Part of a small language model's weights.
Size: 10 layers, width 256, MLP 1024 tanh GELU, vocabulary 7506.
Architecture: learned positions, biases, tied embeddings.
Training: a variant of Adam for these matrices, 170M tokens, 5192 steps.
MLP neurons of a small language model. Each row is named by its layer, matrix (down: output weights) and neuron, and shows model dimensions 96-159. Each number is 128 + 24 x the weight over its row's rms, rounded and kept within 0 to 255.
After each neuron's rows, "fires before" lists the tokens most often just after its 100 highest values on Wikipedia text that the model never trained on. A number after a token or word is its count.

L2.down385 [118 116 129 141 132 129 117 136 220 122 101 123 172 126 119 115 113 105 104 134 118 102 120 133 122 128 117 153 118 132 119  92 129 142  92 112  96 102  98  76 130 138 133 184 142 107 164 152 119 130 117 110 122 165 108 134 116 100 135 108 126 183 180 124]
fires before: "=" 25, "===" 15, "==" 8, "International" 6, " mi" 5, " |" 5

L7.down921 [112 129 121  87 132 188 115 161 125 159  93 162 126 120 130  98 123 182  84 132 144 173 122 117 158 141 121 101 122 153 101 139 141 112 100 128  89 133 163 100 115 110  79  98 116 144 107 122 124 127 123 137 109 104 131 117 145 137 151  83 151  93 132 126]
fires before: " |" 17, "1" 12, "2" 9, "–" 6, "3" 6

L7.down67 [ 78 186 129 130 125 160 102 122 117 127 136 119  99 115 156  96 121 134 163 124 147 116 176  93 138 140 142 150 118 113 113 100 131 140 116 144 143 110 122 152  92 147  71  99 141 106 128 123 118 143 109 110  88 117 119 130 156 127 106 130  89 164 137 116]
fires before: "," 25, ")" 12, " is" 9, ")\n\n" 8, "\n" 6

L2.down531 [135 137 136  78 119  77 147 115 174 135 144 121 146  87 136 133 154 113 128 144 105 132 122 160 135 119 130 121 131  76  91 136 122 114 110 132  91  51 129 135 120 134 140 123 151 107 150 134 140 159 159 130 114 136 115 133 105 140 157 107 101 119 159 138]
fires before: "|" 37, " " 27, "-" 4

L4.down191 [185 142 132 149 113  87 135  88 154 119 130 114 147 154 116 126 139 173  87 129 127 164 136 137 137 141  82  99 148 155 145 161 124  87 113 117 100 149 135 118 134  84 116  82 106  78 120 102 139 153 113 123 117 133 120 130 140 153 111 187 105 164  48 119]
fires before: " " 38, "201" 10, " Label" 4, " @" 4, "200" 4

L7.down773 [115 119 130 125 107 149 167 149 125 144  88 176 116 124 148 149 128 145 105 120 131 151  99 144 131  99 162 121 130 159 149  70 113 124 100 138 161 168 120 121 147 155  92  96  92 129 146 135 132  98 141 106  73 105 143 130 141 186 142 144 148 135 147 114]
fires before: " " 82, " |" 13, "," 4

L4.down822 [153 100 118 142  99 144 144 139 110  89 125 103 127  83 192 120 143 141 136 146  79 116 117 107 124 120 150 147 137  99 119 151 143 101  94 113 117 113 139 153 149  98 120 137 132 149 137 117 129 119 120 144 116 105 102 152 117 110 154 143 135 117 151 131]
fires before: "|" 34, "==" 16, "The" 7, "-" 4, "In" 4

L7.down374 [ 98 142 121  93 120 124 161 122 107 122  80 110  91 130 129 138 137 136 139 103  97 148 150 126 142 107 129  92  73 158 128 120  95 145 121 133 139 147 118 150 139 122 130 109 168 139 144 173 138 109 119 126 132 101 149 113 108 151  63 125 165 111 118 111]
fires before: " |" 46, " " 26, ":" 6, " K" 5, " Team" 4

L2.down907 [129 137 143 171 108 148 103 174  75 136 135 120 152 142  81 155 102 135 123 142 130 120 113 132 153 125 137 117 129 112  90 105  81 126 138 120 149 109 169 124 140 174 149 110 133 135 125 108  88 167 158 128 114 144 120 114  74 183 146 150 121  73 118 115]
fires before: " " 78, " —" 10

L4.down908 [103 165 142 180 122 142 136 121 110 156 120 109 165 129 136 158 142 150 113 200 120  83 143 128 112 140 172 172 114 172 159 155 131 151 117 183 120 124 123 143  79  98 122 138 144  91 135 126 107 139 107  91  68 143 128 156 131 144 154 151 137 134 107 156]
fires before: "200" 14, "201" 11, "197" 8, "202" 8, "199" 5, "196" 5

L7.down244 [115 144 138 160 154 119 120 158 125 129  99 105 135 118 164 112 190 107 101 114 141 105 152 176 148 110 148 135 153 127 134 176 138 107 112 135 123 138  56 124 121 133  99 107 140 151 159 178 114 133  88 152  62 163 134 136 133 123 110 124 129 138 110  99]
fires before: " " 46, "201" 6, "200" 5, " |" 5

L4.down792 [129 169  97 120 127 171 107 129 148 159 115 147 176  93 128 118 123  72 130 135 152  87 134  99 186 136 148 116 111 126 169 137 114 122 130  93  93 150 122 139 130 142 151 149  96 152 150 121 126 159 122 150 135 150 121 131 128 113  99 123 128 108 150 101]
fires before: "," 27, "\n" 11, ")" 8, " |" 6, "202" 6, "201" 4

L2.down763 [150 119 131 103 145 100 178 119 151  85 159 134 142 152  89 139 149 116 123 133 163  88 112 104  97 123 148 114 104 111 125 164 136 133 152 154 157 113 105  98 131 105 154 136 104 131  88 116 154 163 149 108 146 153 123 111 115 120  93 130 174 171 138 108]
fires before: " " 79, " —" 10

L4.down778 [158 121 202 121 126  96 138 167 116 146 108 104 119 130 197 146 126 113 118 139 130 106 105 153 123 137  99 126 165 107 113 134  80 125 130  83 112 102 136 140 171 131 112 114 129 142 132 125 131 139 121 125 142 156  83 107  86 131  95 169 111 155 115 140]
fires before: "==" 29, "In" 10, "The" 7, "===" 6, "F" 5

L2.down163 [131 148 165 104 145 146 112 142 135 196 147 105 145 142 120 125 141 130 106  62 179  94 144  53 144 113  93 102 120 149 109 159 118 114  92 147 133 115 174 128 164 131 141 167 120 143 101 133 100 118 165 127 129 116  91 117 147 109 133 140 129 122 124 124]
fires before: " " 40, " the" 14, " were" 4, " his" 4

L7.down64 [100 137 152 116 144 157 104  98 151 116 117 106 121  98 148 130 138 115 122 139 110 126 147 137 163 134 120 123 142 148 125 133  82 119 140 144 127 129 102 148  82 133 119 122 125 173 122  93 126 148 140 129 120 116 143 126 130 154  93 105 141  88 162 102]
fires before: "," 59, " the" 4, " he" 4, " males" 4

L7.down320 [114 157 153 115 121 142 102 157  88 141 104 137 132 130 163 111 143 131 139 144 127 133 141 127  85 106 105 142 151 155 133 112  99 135 132 118 117 105 120  81 135 152 113  92 137 125 119 134  74 122 126 149 124 141 124 113 126 146  98 134 149 112 148 134]
fires before: " " 31, "." 18, " |" 17, " Title" 7, " Candidate" 5

L2.down737 [131 153 166  87 165 105 152  85  84 115 115 135 126 102 109 120 122  94 115 122 148 119 127 136 132 101 138 138 102 179 127 102 131 119  69 121 142  96 147 127 105 141 144 128 135 131 146  98 115 118 114 135 146 125 155 103 117 115 157 108 120 133 157  91]
fires before: " |" 17, "0" 12, "–" 10, "2" 7, " |\n" 5, ";" 5

L4.down966 [122 151 143 105 112 115 119 130 173  83 123 116 144  98 168 101 121 163 118 149 135  94 140  84 139 136  91 134 122 136 145 137 122 139 126  96 168 131  92 117 108  88 123 127 118 110 112 151 148 133 139 121 135 113  64 123 170 126 114 135 107 117 142 120]
fires before: " " 64, " |" 4

L4.down210 [121 127 151 119 183 119 153 138 127 131 109 141 128 135 150 142 138 114 128 128 117 150 134 133 120 116 117 111 105 101 164 112  63 141 136 136 155 142 120 108 187 137 114  93 147 132 107 116 142 106 116 146  74  98 133 185 161  93 108 163 150 115 156 128]
fires before: " |" 32, ";" 30, " " 29

L4.down1020 [ 66 132 154 112 163 131 112 113 131 114 133 105 151 148  94  78 176 103 142 132 166 113 147 110 134 171 127  95 141 107 120 136 121 135 117 125 128 134 139 135 142  86 115 107 136 119 161 125 162 122 106 114 126 126 163 128 114 124 150  75 136 135 141 140]
fires before: " |" 33, ":" 15, " (" 5, " of" 5, " |\n" 4

L7.down275 [138 117 126 113 129 132 103 174 102 109  78 110 170 136 173  83 116 137 113 181 103 180 152 134 175 129 115 138 146  85 118 148 140 181 143 109 122 167 127 160 130 159 112 101 153 118  87 116  95 143 124 111 109  93 108 146 145 116 111 149 119 107 113 154]
fires before: " |" 46, " |\n" 25

L2.down371 [141 139  86 146 119 151 123 164 153 132 157 118 125 141 123 142 123 107 106 152 104 104 122 149 137 133 131 121 110 119 129 157  78 144 133  89 108 157 128 126  99 102 144 108 141 128 128 111 138 169 141  71 135 149 127 159  78 135 136 123 124 160  98 120]
fires before: " |" 47, " " 21, " |\n" 11, "," 4

L7.down655 [127 167 118 121 180 139 111 137 136 117 109  87 120 121  87 120 151 142  98 169 115 126  99  75 128 103 100 124 141 134 134 139 121 115 156 121 152 119 130 151 161 141 100  80 117  83  97 140 118 133 110 160 161 135 129 166 174 118 105 148 134 120 127 127]
fires before: "=" 20, ":" 11, "-" 11, "===" 10, "==" 4

L2.down364 [103 150 114 113 104 141 134 116 126 105 127 145 100 159 152 141 141 194  90 142 133  94 138 189 150 100 118 141 135 119 106 148 122 138 149 129  90  92 113 153 117 140 135  74 138 138 118 134 138 123 119  92 170 153 107 143 120 115 130 163 116 211  69 103]
fires before: "-" 63, "|" 12

L7.down646 [141 146 110 122 132  67 127 119 165 102 122 142 144 134 118 161 139 106 148 182 120 153 118 127  89 139 128 165  79 119 140 151 139 126 127 135 135 108  94  95 106 153 110 131 157 100 114 159 128 130 159 164 133 132 105 164 163  59 151 118 122 210 119 100]
fires before: "-" 47, "\n" 5

L2.down909 [147 115 150 169 139 142 152 177 102 123 146 147 141 141 133 134 104  90 147 106 107 105 127 117  88 155 113 131 134 103 131 132  73 124 117 156 134 141 121 133 149 113 129 150 122 131 126 123 103 112 131  95 149 140 163 170  98 137 143 125 127 104 198  79]
fires before: " " 67, " —" 10, " M" 4

L4.down860 [129 122 103 146 134 155 101 157 116 105 137 126 116 172  98  84 146 146  91 164 138 155 154 143  99 133 101 125 115  94 126 122 128 143  97 132  99 113 118 120 107  92 129 121 132  92 165 146  96 143 153 129 147 176 169 144 111 127 143 122 141  83 170 141]
fires before: "-" 60, "=" 5

L2.down808 [111 124 115 166 149 118 105 150  95 107 155 112 146 130 104 155 109  83 124 120 115  95 125 113 120 147 135 175 106 111 100  76  75 109  95 130 139 115 138 102 202 114 169 177 125 129 135 147  98 145 112 149 118 172 136 186 101 142 132 116 147  84 141 132]
fires before: " " 66, " —" 16

L4.down303 [128 103 152 159 184 145 126 123 178  96 132 121 132 165 128 124 135  90  88 131 135 147 121 102  95 110  94 129 100 118 176 137  61 102  98 131 142 154 102 116 146 130 135  94 153 110 116 156 160 136 126 104 104 119 125 173 105 121 128 154 147 143 104  93]
fires before: " " 62, " |" 16, " W" 4

L2.down124 [156 164 138 124 122 150  97 119 136 113 106 132 105 105 122 124 143 149  94 174 134 126  96 119 158 105 132 123 163 109 100 106 107 118  92 112 153 139 132 126 124 118 156 101 103 128 119 130 176 150 169 150 139 121 136  90 112 170 140 136  98 113 143 125]
fires before: "0" 19, "2" 9, "1" 8, " |\n" 7, "4" 5, "3" 5

L7.down137 [135 101 129 136 156 138 131 135 108 135 126 147 121 130 115 162 141 112 122 150 123 124 140 148 119 158 112 128  96 148 116 105 126 147 133  97 131 121  62 139 175 130 125 119 152 156  87 170 142 170 127 116  85 116 113 173  85 103 119 142 168 108 168 132]
fires before: "|" 42, " |\n" 28, "/A" 4

L4.down569 [139 153 124 192 115 127 124  94 118 119 175 141 159 125 175 123 109 157 119 159 147 143 135 100  99 111  98 168 142 154 125 102  73 122 111 136 150 139  99 117 139 126 145 117  84  80 121 132 122 123  99 145 123 142  96 147 127 154 144 161 142 128  88 145]
fires before: "1" 20, "0" 17, "2" 13, "3" 9, " |" 9, "7" 4

L4.down216 [105 107 115 154 150 139 131 124 132 105 106 112 123 130 106 130 111 102 148 148 126 155 131 153 167 131  83 157 119 151 128 113  99 111  75 111 110 128 120 122 158 168 114 158 146 129 142 118 137 119 172  81  87 173 171 123  89 142 112 148 127 149 120  74]
fires before: " a" 25, " the" 16, " an" 9

L7.down995 [112 106 138 124 106 135 118 140  99 110 110 120 172 101 129 129  88 156 117 118 146 118 158  73 163 131  73 101 110 124 108 113 113 133 149 126 109 133 108 113 132  99 128 118 143 111 115 148 124  93 122 135 146 147 163 113 122 118 115  68 135 107 123 122]
fires before: " " 45, " the" 13, "," 10

L2.down843 [128  96  92 129 130 122 143 108 106 169 133 113 139  81 115 125 134 101 185  99 138 119 150 134 149 159 124 126 146 157 121  99  77 121  91 143 162 128 159 125 119 127 125 162 137 130 130 120  85 145 114 146  88 123 169 137 134 138 202 149 148 124 147 110]
fires before: " |" 46, "–" 7, " |\n" 6

L4.down258 [160 131 142 123 111  97 134 156 131 157 109 148 137 140 133 129 143 128  91 161 147 130 106 132 157 115 148 122 129 181 128 153 124 131  88 170 131 164 134 133 107  89 120 119 106 135 111 120 108 112 140 149 116 164 131  83 156 136 141 154 159 139 162 132]
fires before: " " 33, "0" 12, "9" 6, "7" 4

L4.down687 [117 125 127 151 135 125 180 125 141  96 117 149 103 106 138 129 150 121 115 153 102  95 136 145 132 132 119 115  73  92 115 166 128 132 105  93 154 139  78 132 165  74  87 133 155 138 141 162 155 147 152  85 146 109 162 115 112 147 118 145 117 146  89 130]
fires before: "|" 43, " " 10, "|---|---|---|---|---|\n" 8